From a checkpoint of a small transformer trained on Wikipedia: attention and MLP in parallel, 4679 steps.
MLP neurons of a small language model. Each row is named by its layer, matrix (gate and up: input weights) and neuron, and shows model dimensions 416-511. Each number is 500 + 25 x the weight over its row's rms, rounded and kept within 0 to 999. Numbers have three digits each. A neuron's up and down rows have the sign that makes its largest values positive.
Before each neuron's rows, "fires on" lists the tokens most often at its 100 highest values on Wikipedia text that the model never trained on.

fires on: "until ", "– ", "after ", "following ", "since "
L4.gate276:526490471465517514501504464505496473516476459453482492540487460513511536535503470543533507505491527487473471484509531523500515530466510500517486498513460497490504512490518517533509524496472546460490549493513520494480513480492491497516494476514486525522497560531472513505473508481460482465
L4.up276:493498517521555500490506551506529528473499473497503528507490520489533511528517493487534506456483526536541495459460550491469494500485518473457514533515518508458456491456458526485510524526539505495516488500485524530499497500477502513505602536513543512515480506516531542454511517507529510507

fires on: "all ", "that ", "All ", "more "
L7.gate142:503483479501477525495536538498504476530514517444494509508437478529485513453501450492478426499521449513495519484494459483523471473484516491522470478485547473495470526483514509517516500498522462520521494528498502525504514474496539466478523462483520468461521504524519522547539470506459494510
L7.up142:428488532496514499492551524493551441527468518469458475497496503495464487539481492503507480453485492533498461469568517527497504531483515482490497514526503505535432505521495499511499460483507517460493496501495477496502480481482510510513448534547525519508497563486508506469493510526524476469

fires on: "| ", "'", "= ", "–", "-", "; "
L6.gate567:454504476536426510482459516449500473489480533482491490459543492547495482481506484521487486494488473492538529547495478523521517494484487465506480466470482537477532492528471470514478469508516511521498483460506452490479518470532482514559486499503535509510531539511551526503487488518482541504
L6.up567:474510513510485499533522491495501482529514516483494478500509520512526528463502512473471459529498497495484454529508502524534583413450516470523491513524513506535528474520520483486514480496493540480517470495496514480523521536508511488496516490508486446489484464483469488490562461510496501541

fires on: "to ", "==", "of ", "like ", "as ", "on "
L3.gate1014:523472504494516502506513482561453446504425488517511497474465487477491503516505485549517515442524478528481536467494496518525512501515482509493454527494464542485491523495531493493472507471501519536519510530486493495463525469548500489498525496507532566485523484514495493482533520488524490488
L3.up1014:494549498466536507528499512490495469516537491518478503495460507456540495498504494490547509495542500519469523494512527507490482474503482512533495559531497501498538506493446502520464446515519472470513511520504496480540466526493517482522469518518501519491524500518480458491523486488500500498

fires on: "of ", "-", "de ", "."
L3.gate684:503516481490519504484506443515505495495488505508456515486482491489537566491496492485521537513466526538526539487508553499523508479507547482451527493499506502487508497508543470477522539474481517466542498494524471554477457511535509486461500444537512505505481502510509548452521524487474502521
L3.up684:489505516483459490518464476526476464483512494502492481536524519534471489522510554466483475481464476555476531506553539496493504477524501481438472479461512500481507497486518463515482531491516520531496483522495526515486442496511469495490500468494502548522462532534513550512472555473494515497

fires on: "in ", "to ", "on ", "left ", "began ", "30 "
L6.gate594:515462484492501475492483489486511478486546505524539482486459546500481523492543527532517433481525512493499509504498479525505503529500430502516480491530518495520528532487522529520539516461497527505520485492508514513504493514566510474482528509491522531541550511510496465513532495492526480482
L6.up594:544537536496543496480498503467489526553480467453478461504527490452563511526514528513531513532490540451534466484522546513457497469499513501480506503502527494471546452462511522504507492530470457500504490440531502502522478525502501493500513522515512483470489442509482477497537528515480492522

fires on: "for ", "after ", "following ", "from ", "-"
L4.gate875:510526493478543539480493507463503439521487492480505455513491460464467528501531505569474508507505480464514529521498536520516542490519508472506460508509469517479513495469524490520482500520522516507488485526500521525449533535520520506470478490466513513544508502485519493508523466542468485501
L4.up875:477509503511500533488534505577474507520493538516487510499485504512482513511493479471496538492531475472517476507450517532489526483470445478489499496522510463506495528489493482509537505536464529516531516540511477523531482503454488481511524492524506491513526500507498514454496524507477506502

fires on: "er ", "de ", "-", "le ", "ing ", "ce "
L3.gate260:534471467486499522473483473482502515482506520500510471486493506461510461492497482492463510481526496460473494473509550500487522543457487508500495540479520492484531485520481528486513500464510487507461477496520509443487471468527501498461531480502523544530527502526513528520488473510557464502
L3.up260:486502474480506485509483454526511534533541481528503507511468482438518512517513504528487498504486516545501489510506493495484510488444505505476511509494455507424489518524556472517562526489426524497450525527524507521491444500484461516548506484493480512496457529499518558512494483477503462484

fires on: "and ", "but ", "it ", "before ", "population "
L7.gate347:551554499506520550518495478464519451456510528477522498495552470480485432480511504522546511507460515484484488464505526509519528513509496481487508517498522472488533498493502492489480514529493494490494519501429515481532501547475500498480484475522461455478490483497474501475499475523482496488
L7.up347:450502513541485484456470491452473508499496588501485467536492533451503505489504526486514560490494459468526498525528436513495483473506504518512489477493503541490515540524478457495486505519477534501446518491507511526494443477534467519483428485477487454517502540496469513530478495471517523548

fires on: "of ", "opening ", "up ", ": ", "founded "
L4.gate448:491513523537505505529482498536507519531510472522469491526510503541487493523542514488526551481495460484526539515541554517521501481518536517512467563501507505481489506473525457492516534501484529506521460476491488488481485447519536493481517533463516528498520492475472466496462540501494562435
L4.up448:546474500515505495509492532494506523512544493501463512543499498491518493559544536464542482471529490475494513493489469460510499516487493496511459493478511496527478496495503478459488521471529496532492489539510522519512430483531478502492481507553483479513471523492508482493488491473468505453

fires on: "in ", "for ", "(", "of ", "-", "mother "
L4.gate128:489499467506492519466483497488500487502510503488531550476506504511476480487514490540499456507497462516516498465501470519473507521499459487477506475482553493509475510508486505489499454486478503487427496493493494491539509524484469522461505480430532499495467447490549483487491496465475467498
L4.up128:490554488532497473468530510479503500531498493445530451525514476519571510465558494515521492537537482491469488530522470504498512486473473522465504508535524508496515467484520501494507481512493492502479495510518484508503504549513497500524474443464505483476525463523550455490483510509517495521

fires on: "and ", "while "
L3.gate1099:503516511496533507507493480485480501525471493485478504527494511502485514471499467503561544501517526504534509471504473522490499471519522476460504538554537500487460470487513440503507534552467489501492481516532496497546517498509489491491476502508466511510512508504501513455509495476508463493
L3.up1099:426467505498497517464449467528473492503518521513468500504531513493503508498513480547513511512499509502548512537514516492503490493533522569512503475519514522492464526550511488496508470504476516456499434500517507524481490505530496489503490492474500470481501506500522512478450519507474524501

fires on: ".", "-", "orth", ". ", "197"
L3.gate267:492487491487507543489510487484518510523432535496473500470477459482539522505489484508499487504497570520472513497509495541496485540523538522488484503521496471524521497510480490496475479476490495525534504522529500528501492523523499523503523479472532512526503502549504483483514540538477460497
L3.up267:513519503489519514498515507518521487493501547527514447492489512488510510486504531542482498481490503501500581484488478479500514504511524548481466531485489491510471508488462548535493520472552481498497483505522516527490506505501501533516492509503523513502448515507493484536460568539449500488

fires on: "s", "s ", "of ", "time "
L3.gate1105:493498498530505530493503432459476510497514523455507527541459485570502494498468520528545499509494522512466534505537471533510478490505533474488467464485483493505548507502501513460445556501521439532459509471526481474478506509486536475549503487565491527517507473479502453533525509487499499467
L3.up1105:496520498530522509492496498463459511503482497484514458474515519458499486526486508473486478466515456489490465520470519485499501493510518499501508496493561491502474494502485508496547502470481479500462495523486485475507482481499504461491502488478453515530508507514523485517497466482502447520

fires on: "–", "-", "his ", "boys "
L4.gate1066:522477467536460519483500511478493507502501531498500524527512460478452527454522502530507459507513471466485530501496498499511513516474528529520463512470517520442522546540539468485492489487502536477515505519484499515509491520502511520517521495555496512496477487506552539511509466528491517465
L4.up1066:516472506476502534485500497508524532516512469482463488481480503495506550463502520508495507499492473516499457474454519484533498495505464498502500469436512498515530506513481469479516510504527512502510487538496487474493455564541500546511530508497527477497468555531484540548534449505490519491

fires on: "and ", "by ", "while ", "of ", "than ", "is "
L4.gate718:487474483525493485469556464512495541505513528530534528462494413510514467488460513481477523506496466521517533494484541455512519495517489492504493487537542502513484495518532503532518527458508550486489485506497557502506445542447487455471481569431488510489501537518515492484458499510535538485
L4.up718:494504478510505482529514481472521518518466539496502488523518498507481491504493495467534530498472503539520522519485504482535535498512486422490482515552529518517500516494509498491500509465507568514457518534533541524486451479485485506500470530463520485495545496526506449514523514467508506471

fires on: "\"", "-", "'", "/", "]"
L6.gate306:505471458499494511519523461511468480515501480464518463494535493525500460510479526507498509530456462483456453481545495543461504513492516539536496511517472520519489489482496473512522501504512515512526507482495475447501556508520528502523458506518456479547517524453479451511493459488467506494
L6.up306:506508485551501518504513519575477530529467521502487495458499494546521533458510534492514519505473502470530571529493469471477533508509485514495507520529478522519485471503506482521506525518491496529493506455493489460495492458494486535503486531482494489542500532503487451508482529467519493527

fires on: "201", "202", "| ", "(", "200"
L7.gate310:517484516497500497504506474499509495465505482523476468482488478500504505531469449502481490528480490505510535496506497495534493515477548532521516490486444550507493487499542473524476475522488517509524510493493469466497501527528501474481457451477509503471473476519501509508465532507516508495
L7.up310:564489517470504496492503491481530526475521502479526527499503501515514531479473534510541493464492448494504504479463495500457514533525542478501506441465502509517463452534471504486522461542483524459469511488493492502484487469493541510497504515509470503516514505512490488517512501500499503522

fires on: "202", "201", "199", "197", "200", "196"
L3.gate424:522500513501471489528533545503487502543518489547487511485501579523507477533493506484439491521474553556476483501500509487527503463493516525492516475476495470524536503475523480518488495487532483526493499509497502515478531490528494510502502530509504542473514505483534522481511490534484460499
L3.up424:491513530482474456489529522441487511535522514450475493449514526546492475528498529479481486486491517542542484463504484486500494489490530517485536482488491520501472485491475485520462457489535485516534479542552522511465517494554521497535489497470502500472478526481517495490512496525473520530

fires on: "of ", "Succeeded ", "==", ": ", "Preceded "
L6.gate168:525502511482497505470505517550536529478514450496566547490482510553490531490487495509509504452502506474536514519462464508508493512528508526483475505506495501486507491483511472458510549498533530502559477500497489476570506458461537560503489506511489498450492509502533488513527511521515509484
L6.up168:480500500527538507515521488510509508494521503473481477479486519462520484516490459451507529508523496591506549472505507487530504500492485531518489487502488567521550483495488485500443514519522504542489493522527538519461524489483464504478514501509493488459514513488487498514455514465468531499

fires on: "202", "0", "201", "200", "well "
L4.gate571:499474477460481557515444497483522490493496540498534521501468501526495504474491493494476518509490504499516487530510509514521467502500505457459490491488474552476531522499501501522481491559533520482483487540522533517536504492525486514505539515484480501456488522492495542528502473495559509485
L4.up571:463503508504499489483507501527434475508513491456486499513502464521517520502527495490525444513492517506492511506499480486540497513505502510507536485485507577542498511511497526535508498535527503462525530513515495521495484491496502459531532524515508455506477513490480503531536470495518488492

fires on: "of ", "and ", "-", "the ", "for "
L4.gate178:507527497463500488522490486507486474451543494500510490488478506515553423466468505529474485472491513497546513529513515478525497436421498510451470471491504504438511474479498472489514497485543510508477479507536514512509453481511484482509481505516479501486502501486528526467465498479525523495
L4.up178:545504482490512458511510496533508461452466474513464539501489518486492489457526496536557515493498498505489508503510480496488477450476478460496480522473496529471499489473500466513518491527449497514436538522503474476502525459504484525519455534507519488470499458493514509502478495496461498538

fires on: "of ", ": "
L3.gate276:481546526513515514507516469493482522507526522514556511487485469509514520526486509534478505519500464507498504506478483492478466525514509442505527478526497438453524544469530486468473460486526461497502546438545516484517510502500519506510530497495497502509488530488531522523496525550498535478
L3.up276:514512518507488508487494479506458519477540478459525464479494512509508514465480527505477517450451502492495522494528507467522480517508519462493499464511464520495469476521515491515486494505508490481488487548503515519504514497512508492504504512487503510532518494490496517487510484478470510509

fires on: "the ", "of ", "= ", "are ", "is "
L7.gate705:507523498500518481490513524513491560520509553508525520501538491559490477492486499502502504490482478540514498525473544486458505509509492463496524482521503501518500472476525496501513529527542512527491508506505503534483506467514473509509527461462508497517481518490517502486502494524510465469
L7.up705:481541518527513506481479499545525446556499491487484498467503531511473489485542490526475550468486546515499468520500496507506496529486486481456547433541503507496481510466527516560483456475527454502480504532535517531499538497516490478512481502499495472481493479466472526503523516549528489492

fires on: ", ", "of ", "under ", "became ", "by "
L6.gate373:490508520514462499482534502461485503517491493532473478496498492491508483459542440521481503513483463496494516470462490515528540492508517482510496543523517510484496508522466519530459524502491527533481544454445541512534483529466509502465489509495493508482518482486465521517483454487491503451
L6.up373:522462506488488474483441549489512522525501486547469487494472462479509491492527498492482510483496488533539503516468509561529514475491460468496457476506492482516516446527477492513475514484538540504502572493515493484468482531512488465509509492485500507474526526537516504490495476494521509493

fires on: ", ", "as ", "after ", "where "
L6.gate1149:491473524499462498501488543515528504528479544504534509509513535498480535475504471476489492514520504534498488549511506542508489532471491460494505543487468572531552501484496505504525508485508538494437508485480556483484491485561492500468458514496482484497559511493528526477510507490469525561
L6.up1149:529509536497542514494442530498490493506471491499536504455514498493531539537521553503498509498491455521451504472487518444566491491500545524510511524525510472542526486490494503528504445479524533540527520532501535518491538488507507524519514488490508481480517489523506499492559499465533542558

fires on: "| ", "it ", "a ", "on ", "(", "no "
L4.gate649:491478471529513508500518545487438479549466486450479442460486516498491453507529487516511488566506468504514475490464502503481496455452502484485478494491484508522522511535496489538478506512475517459498487514523493501515527494492518467493522522479536461508514495444520530486480515499478500503
L4.up649:477526461488531544481504466514485502496501481524478481503491456500490527492504498464498476509484463502517516511484457495495498487526532495475481489505487513503508488497449491539498495493538520458505448468476499471494454515488493501501486467453494532472514515483442495472475483494516507530

fires on: "201", "202", "197", "193", "200", "199"
L4.gate813:468520545481445499515541492476488549479529508525490455511500551482537453474491519512478525473486493544516519463513466486496510509525528507519508461466489511491519446537543471491489473467485504469478516495517519515534528547538500532520478485517500545469494531525504507467447510502497535488
L4.up813:571488532475491513491522516498530529488536499481521520493546475482501470502468520458480466495467511514471516506523530508496486499490476511495514482548472513507494487555502519486461506483524425532480491503490458512515496474508511520483466498483449494481511505543512483494448486517472518529

fires on: ", ", "with ", "as ", "after "
L4.gate80:494486521504484512507510491489493486503493466500541548500505505453487525479503551481482527539476563528430524498494514563487497541480483475483488520464490505525501501489486527487489506443471561479473470507517516488497532497511554477559506517520502505510522474518533521522481523453470520487
L4.up80:484548473501532508497481501494474524491499479520539511529525520456500489499533528540535490488475510507436533480537502468552516506516479540489525528535468544523494472484490518518517499470483475455485464496499496498513546508499521486483494485496499501470530494507487499535553492486509544499

fires on: "| ", "New ", "the ", ": ", "Liberal ", "and "
L7.gate1065:519537484492503484466489471497488484529533524497475519509483502503469522464558519495484498500476511550515482535489501512519488465492523449489513507524516520487464513420502529456572484453521507472491482487502491498459496496522470502512484502486503520497433524470501484510512478504503517528
L7.up1065:525524509522499498480510491554481521488464484471505472527456492491499466469550494509484513461489494489512463496508537486501500506475490501486483476521458489492510493444533496470546461524508434463482448482527507516468499494535538515461472488485526514467507524483514499535506482519531478521

fires on: "On ", "on ", "At ", "=", "during "
L6.gate137:499553509498489563497479549534468501485495505486476520525417484503540462528464454511491481449531540514495489482528481500529488511509469508493476529493492476506532467487539508492536522463532489489506512473505479473487519524511490491571477498523534558484550503482517483495478481521551426456
L6.up137:553493474471483495495501518497480550485519490485518439505520489512532527499467486515498534500464559517485481500493557505507454519523497484464518538487493512492488505481506488460519520501502521502496487534513464472504505498505491468473504481446498529473513512498484484497481514477480509534

fires on: "in ", "of ", "for ", "For ", "In "
L6.gate1156:484498515488508511530516486429473511522494513566526518475490508449535484507493524496491537487525512506460518485501507566532446487490556465491467498512502499546503516471507507538463509505480488529503490473521514471496520487533548488553495472496462481526548525448516521480508469462509489465
L6.up1156:458496515538486462480543478471475476501514539545450527466540503463543474522525518522459498461473487543479505496470507495516482501496511489558484489510500507541515505530466549480488531496493491504465518536570489493512522521511522499468518496481486456501514499530465450489507487471564518469

fires on: "for ", "of ", ".", "during ", "hours ", "For "
L6.gate755:482505484516477516466507472451428484531479508481485474476488488512476453494459484479460486489532523529503483488516496558491468470486531509484526495507480522486519533497516545494504509495501491511498500493514530494448534522506513509490452491498435523487525496480503556538529486453469517523
L6.up755:524488512508509496498510517493494438557498531497517487517538515444496487532520511528513502472497505474530486494502528520514485518488482459510546510486508532475499508537447509545513487516484483487477503553553492509511499503502531475503501519476467493481503520510472503502507455533532463535

fires on: "to ", "of ", "de ", "against ", "-", "on "
L3.gate630:543518535504504518512514508472507503471469493526520493477447483514441499436553498541515507533484507504479532509506469487502487496498487483473517505523531515475488504484578512483513519499502486515549523483480510486534529507508524500505534533496499556530505473490476482514476481528550578496
L3.up630:474475480478513483477471518540470514463531493510462507512482511502487524468497479501481479529514543450527488481526498479483472499499522478470475458474469510464492493477515508527517497518480497485536479515533497490566492446517487526522494517519495490496495500453485468453457513478542522504

fires on: "of ", "for ", "by ", "as "
L7.gate657:490524500483461523503493451509507499488502485545513484514502487478500485495477497473463505476491492497477491512466510498499470496502534509479513537480513520508489455481472467523488505466507497454509543495481529481498550486465490500529488468483566499522548508488522511468529536465485507506
L7.up657:453486500489484512492515487520499459554500532498530510540501469493482511509489461460513511475492532502511517533502487488520532495517531487514510505506524501498473488516474547538481535450491509514465484495505484446464537499550506495470493499515505500507512515505469476462519524496486498472

fires on: "–", "at ", "/ ", "s "
L4.gate1205:515483480476492490508492503499471503530504472486529501547475527451475502495521497493484478507540512534452494564499509468499528549485491525502530509485496516467550495553539468456483546506522509479521526551506449464468456508530467520531510546493485528483481502523532509517556479454505540512
L4.up1205:490472472529503533500486539453502488476526523495453497526500483452498494522548527489488484485487495474477487489563578502529470510530510440534467493473498484483486517535465474484534495498469535476488537464495480522534523493504488469518465510489511508495509511493539499509460508530518527520

fires on: "and ", "with ", "from ", "than "
L4.gate656:482521525490493508534532530518529520503528490503522518507457494491494514453504532516494522511509439503485481470483507478516484502468477501537514536472497527478494496529506520514520490528467505502477499516521532541521481484517495472452533474466513517458490511466510490503521508512490516495
L4.up656:515542520482512515492554520553497501548474496489529495572492500516496507482547512485509504503489489489463511501507541486521543515513496502486480520443500530506516494495505503515529479512498501521502532475526551508483491521542535496485480466485530483498476462471498499490466482500453476501

fires on: "and ", "then "
L7.gate430:475541495530490521481491491480486478445467484458455503466508515489490464475507468499494500516512531502485546479513485512467487481512521493485560455460492508502486503488498430481520517563521468535515460436535532508528477525520499500516493529524481437458508503464551500477513501512543449549
L7.up430:470509542490480476502499501509444486516533510508506552495524506471515501474540503513460511536468531534487511531522529526482500530474509512471480491513498514504503469505526490543512515501497526488524493508537505540503481501513491513484466463517520496530541528474482491476522483466489509490

fires on: "On ", "on ", "born ", "for ", "medal "
L7.gate532:516522495566512511467509503541460525527486470523484515537494466517527479473527502504489456516528509532452525522520495502513452469496483487524497496491481579520490449481533464484503488507479490485462457525523528490531529481553494483485459503493489550477458535496531491508510487503543454465
L7.up532:486485509501463471502527468542512523478548522522475524483454493447468511481491508511481464508465501490492511525474497514483513530524521495437473522492460486494438500521524506463489487497489548501515475543465466466505508518493526482554535454503503541503478510496538512485468489498484495468

fires on: "to ", "of ", "in ", "during ", "under ", "the "
L7.gate584:484500472501477521467497507526531472516496524499490541518538478505524489527488550504515483480530474518508470478453517499552510502537519453470516521493499502488541479501542464496524471494508492560483539500517498461519482525521494522557517530474453480477521544504556492510502498515501498531
L7.up584:539523493546495541495477447508502507501518473527517548517467509467511487533482574487517524505470568523477495497488519488552473498514492509544528487526494470484507501516492487515509513492497564501452503519504554547467504513497462499462522477445500519504473470478503487503510511483510557509

fires on: "of ", "| ", ": ", "under ", "succeeded "
L4.gate566:492502505511555498505501472476489483542509477569471486519516468524478477521550497534510515513486488521485507525502529532514438509478471453538500482472533551449487477499494496470488507465546540501557521464476455536561508448470525474535508503481514515497507525491510471521515475478493522495
L4.up566:485514487518516483478520503467497560497509492465505481518486505480506529487537480510530490517492521477482472473469488508537497509541508529497471511480508540516484510477495517499481476501486528553445522495505508531490495522507497500493484490495486488499500495453518522478516489426518530495

fires on: "in ", "of ", "'", "for ", "In "
L6.gate348:529507489452498502435522490470514524482489527513487510473499500476480495484513505502454486516458465489516505529499527508512454480486506489481499488472492531487522467532508504489519496485504524519509461532512499507485467485470475556521469535508495506525505456503534518507442487509464502532
L6.up348:495522503499485491443532506471524495508477499494476519524530549509517486516548504486486477512495489495501495527527488489495536476489490494521529511508459495473474486488519478509522481473481494453463529520496522508486479537470477531487524479480554471498558502491526497494474541506490516540

fires on: "of ", "in ", "to ", "into "
L3.gate545:504486511497549512540523523502512522548537532497510498516492465482496501532480513489488492471487490473513506432503487522530490488508533516471492489506487501464529513462498478485508459515470528535481489503520483472467510502549492464569502475493505492492541493415510522501519528481498467508
L3.up545:457508511499513528485502462442520536502501560486489500544498550532537522535514471495486488494481461463497540466494496557485496487503497517513484512531534527485511491486509509467509534500455507566524443512508458503547505464486509507478535532504503534512453449473483471480510502475502489476

fires on: "University ", ". ", "Republic ", "., ", "Order ", "."
L7.gate533:514540517556438565497496501512482536520470470511532538511553487482515520492480545553542510497530487517508472498505514525486497521529533507490503516493540503468513489506505518478553542535507517491454512514459471532507492464491515490502471461499498476478487483465480559475493479492516542556
L7.up533:482489502489465505477468496475536539459485471525486518476493489476519487526489511479490472445511496506461491519525507526571471486511468536503476414574480522497482533511552506510556490496498498523526510516489556472484543561493487503531526523497486465466530489509506498517484503489492532507

fires on: ", ", "(", "and ", "were ", "or "
L7.gate977:514496532471480468512497506505552503504492514464450497463520538519537505514511472462482503525511480515513515518507480497485507468464491480515527512482439527492521490457525448493501498516481540521509505517468522520527465483497486535535535507538491505511493506501510478485473513521489471544
L7.up977:515512510496466513496476481468437487542494520524486477480526482492525493488499501512516493501458499515484491456464512529511506495485510531544501509466471513494508477458489524498493490522479485470503522475461495454508470515516535486496444488449441479490474501460557501483491490512455524517

fires on: "– ", "\"", "| ", "=", "of ", "on "
L6.gate15:510459501535523479476516523435489515589506491487455512429476535537498486510440476493505502480470521511566526532518504504511503481540531490473475479495497454504506454501475501466546510474495510477462495482466489470518467519511528503501480499483506473494508512460536515499482497470488507536
L6.up15:533535511483541542508449492486465502501477513482487488503533492469504497505503516490526512499504523484521525503536494522503508520499498500489512474453516476507478440482449464510513499520464518482521522494510457477477475501492487491456480468522482465483481499456493474474512517508514510486

fires on: "of ", ". ", "all ", "-", "as ", "a "
L4.gate223:520501469468508531499454523534509478517512458473499510472481484498447489503490459517501488520504539539475485466483493520493457524494534494545457480479471489486522449563503498511529491519482486504473554504469519472508468483519501461454466506488506498469497470488532523482536480508483499457
L4.up223:494460451496496534523512519473486487482481485514473516477478549528522504509498485481542509499510496508499511522498524503509516499485509478482509483510511503474452473508499478537484459514488509481485482502479514514517488475520513460493493516522499507504462491463531485509483506462512556537

fires on: "and ", "or ", ", ", "have ", "found "
L7.gate750:520559452538487507472519539481529496522497541533494481502489507492534493448534515463509509455502495505513516488457480565471480489500528489518547526490523570506462488479524456510484540543539502503484477510528491556548466501512438451525477522523478475507488510503569493467504465490541475478
L7.up750:508503470501472514543535476490492538528491457484528533500504481497503506518493467511493528477502498521503498532530519555539533548458534545507470504520508503514491540520496515476514500513517501463501477436519493493542556446486520495532531517532482475492478512532504503480477502532479501510

fires on: "'", "is ", "\"", "as ", "("
L7.gate1088:486483487493460460491522460519477485452505480512447472474523507521511477474518523474487466528527525512472461520508511516506539483475500485503483467522463505498491531492497439530487511542466486473477449533508465512476505486480519521534464489525512473482490486565512508484509478504439483464
L7.up1088:532511484511463521511540501519508522497505457542503483480521492523523457487503504488492512529479494473465483486487509497509507463492468494516499478556458510504482509520534493525477497536479533560498491480517428501512512449490458508523484477517494509539519494517517450478495453481477503502

fires on: ",", "to ", "with ", "or ", "from ", "and "
L4.gate576:492476488500498524527497504519494498421482487494551509447480522468529485492489503475502509568533458462504440463529511496481505518524529492495473517510468489537484521525489546506501568483515522443514482488510540502469520492521503513513506486464488525515501573485519470496455507497473491530
L4.up576:497500473516508539463530489519509512501508525497481505537465524512543472548521451478491546508499504475496464505498509469522505493483508508512488490466471505517506534481504492536506482525496508526501492489528522543516518526519509481478465484467508489489481521523497489486530439526451512489

fires on: "==", "==="
L3.gate327:535462535491517529494465482483463475522477479487491533522531478506481479519501503460536507518522439503477509501512505478473510501482500498517506479483521506503497522500480519506520509488487506505525485499492522492529477462516509517505467491501524509462446489501486530528502483486472452487
L3.up327:496538487503526520519535458499450468567498469492474444492458527468469496542526504535547494465545461512521518478492497463519542477486453522513498457537511543486506489480505535510454448482501489513488517463517501522513483466522523499513527536484473509486512517491494515505471505471480519469

fires on: "of ", "such ", "as ", "New ", "j", "during "
L4.gate1018:506502499480458500498462503525519496525508480483561527471476532507499474465549497488485486481527541558527516469494500551553519486537482489515521541529497543500527504498508454530518457477528507549496523509515499487479511457525561484515471531538464485477542514495505486481577449512493461492
L4.up1018:482509473515525523483501489481493508507475485497463488523486504544488506491490453496513470523447513497539502486449519513497468512516463511469483526499483511473514512464499489514500512511496468454489480513520473532521467499493547484485511487533528523519501495480508531481511502512476515517

fires on: ", ", "exchange ", "of ", "any ", "7 "
L6.gate1110:497564468497492470517496523473517513478505494511537509516497524431514482551502512500513474432570481473449488528487497484544531525502518452509512535490490518483520506475508472534500502488481491473531466507449515526512506472522497486528498524510476522498521536506445522531513491520498516483
L6.up1110:562507493539532507521504470526471520478513474480488539546516517511499505539490543490479534446496524520498534526474552530542493509526521469505458449456539496500459462548562479494464492502506501519460496524481533511502511482487502504508495466515490465520538489490493499530551510452498497536

fires on: ". ", ".", "ater", "&"
L6.gate434:530535484445527489475483446499507489488466473529512512504535498556498510493481473533485469536498479530503545508496494515492478530510499521525467505487543540462482502495522547491496506528503536506525519472445507476439489496469513505485447504509501498459533517481507534476482498434498467513
L6.up434:492512506474469509507522514546492479520509459485460523505555483495484466468474502497494486499490476483518492484509533495528513471522476510495557516509520530471493499484514503499507505514484520558496512513473576467475531568503491519510492497515475491474536502526501494538507508529506517513

fires on: "of ", "and ", "for ", "the ", ", ", "on "
L7.gate305:519522496519476474497444486539509517501512536530489534482508474513521472488531507495467556498554497536480488516466518481491471498485491513517461482512478508464523491455475472512538474499482476474532472496460538482506462519481511526494441538522516496443530502485518500547519466535531547509
L7.up305:537508457517481460492445451523496496516512527506488468508506494523483488503529494466504496514485472458485518472486532502524510490494550447487459497499500532489541477446516479524503483520488495510542521466529506495499471472508538500491461557472490520496501489482513512497489486530515551505

fires on: "of ", "s ", "in "
L7.gate329:507440529491534500476502530507470528495509485531485503493471497525504517534534509494532514515522492535489513514494443450483510511488540543480511522501539472462510484503509485476527492490512504525499508552473521482511479486506500501511493566538511507504510470475536474537455492487521493493
L7.up329:490538497492477523519471512538532488446496498502510489554496488485506474499538520520486527508486550475538530462504491521534522505511501495493492488438532510515509471525507469449522502522522510498456530476488486466448529525503467487522470498511536543508464473491526475505522509520505521479

fires on: "-", "no ", "d", "e ", "y ", "de "
L3.gate17:542459475489478517543459498526470461517491452537489468485480493468511466495514461492472466510554510491503505482532457536490503491432520517473509455480522513471495527492498500504518500522500492466497458533531497487497477500548472494488504519518477502480526462496484489507498522481539480497
L3.up17:498494503496481488525475491525483487455505502556510485572462479499517532475489507455443513504503537560504499454494515488520498500494474524496497508479467505472516522474541480460536482477501498504519493505521490560495470513479504494485534532506497549496514495484464497537553501506498537474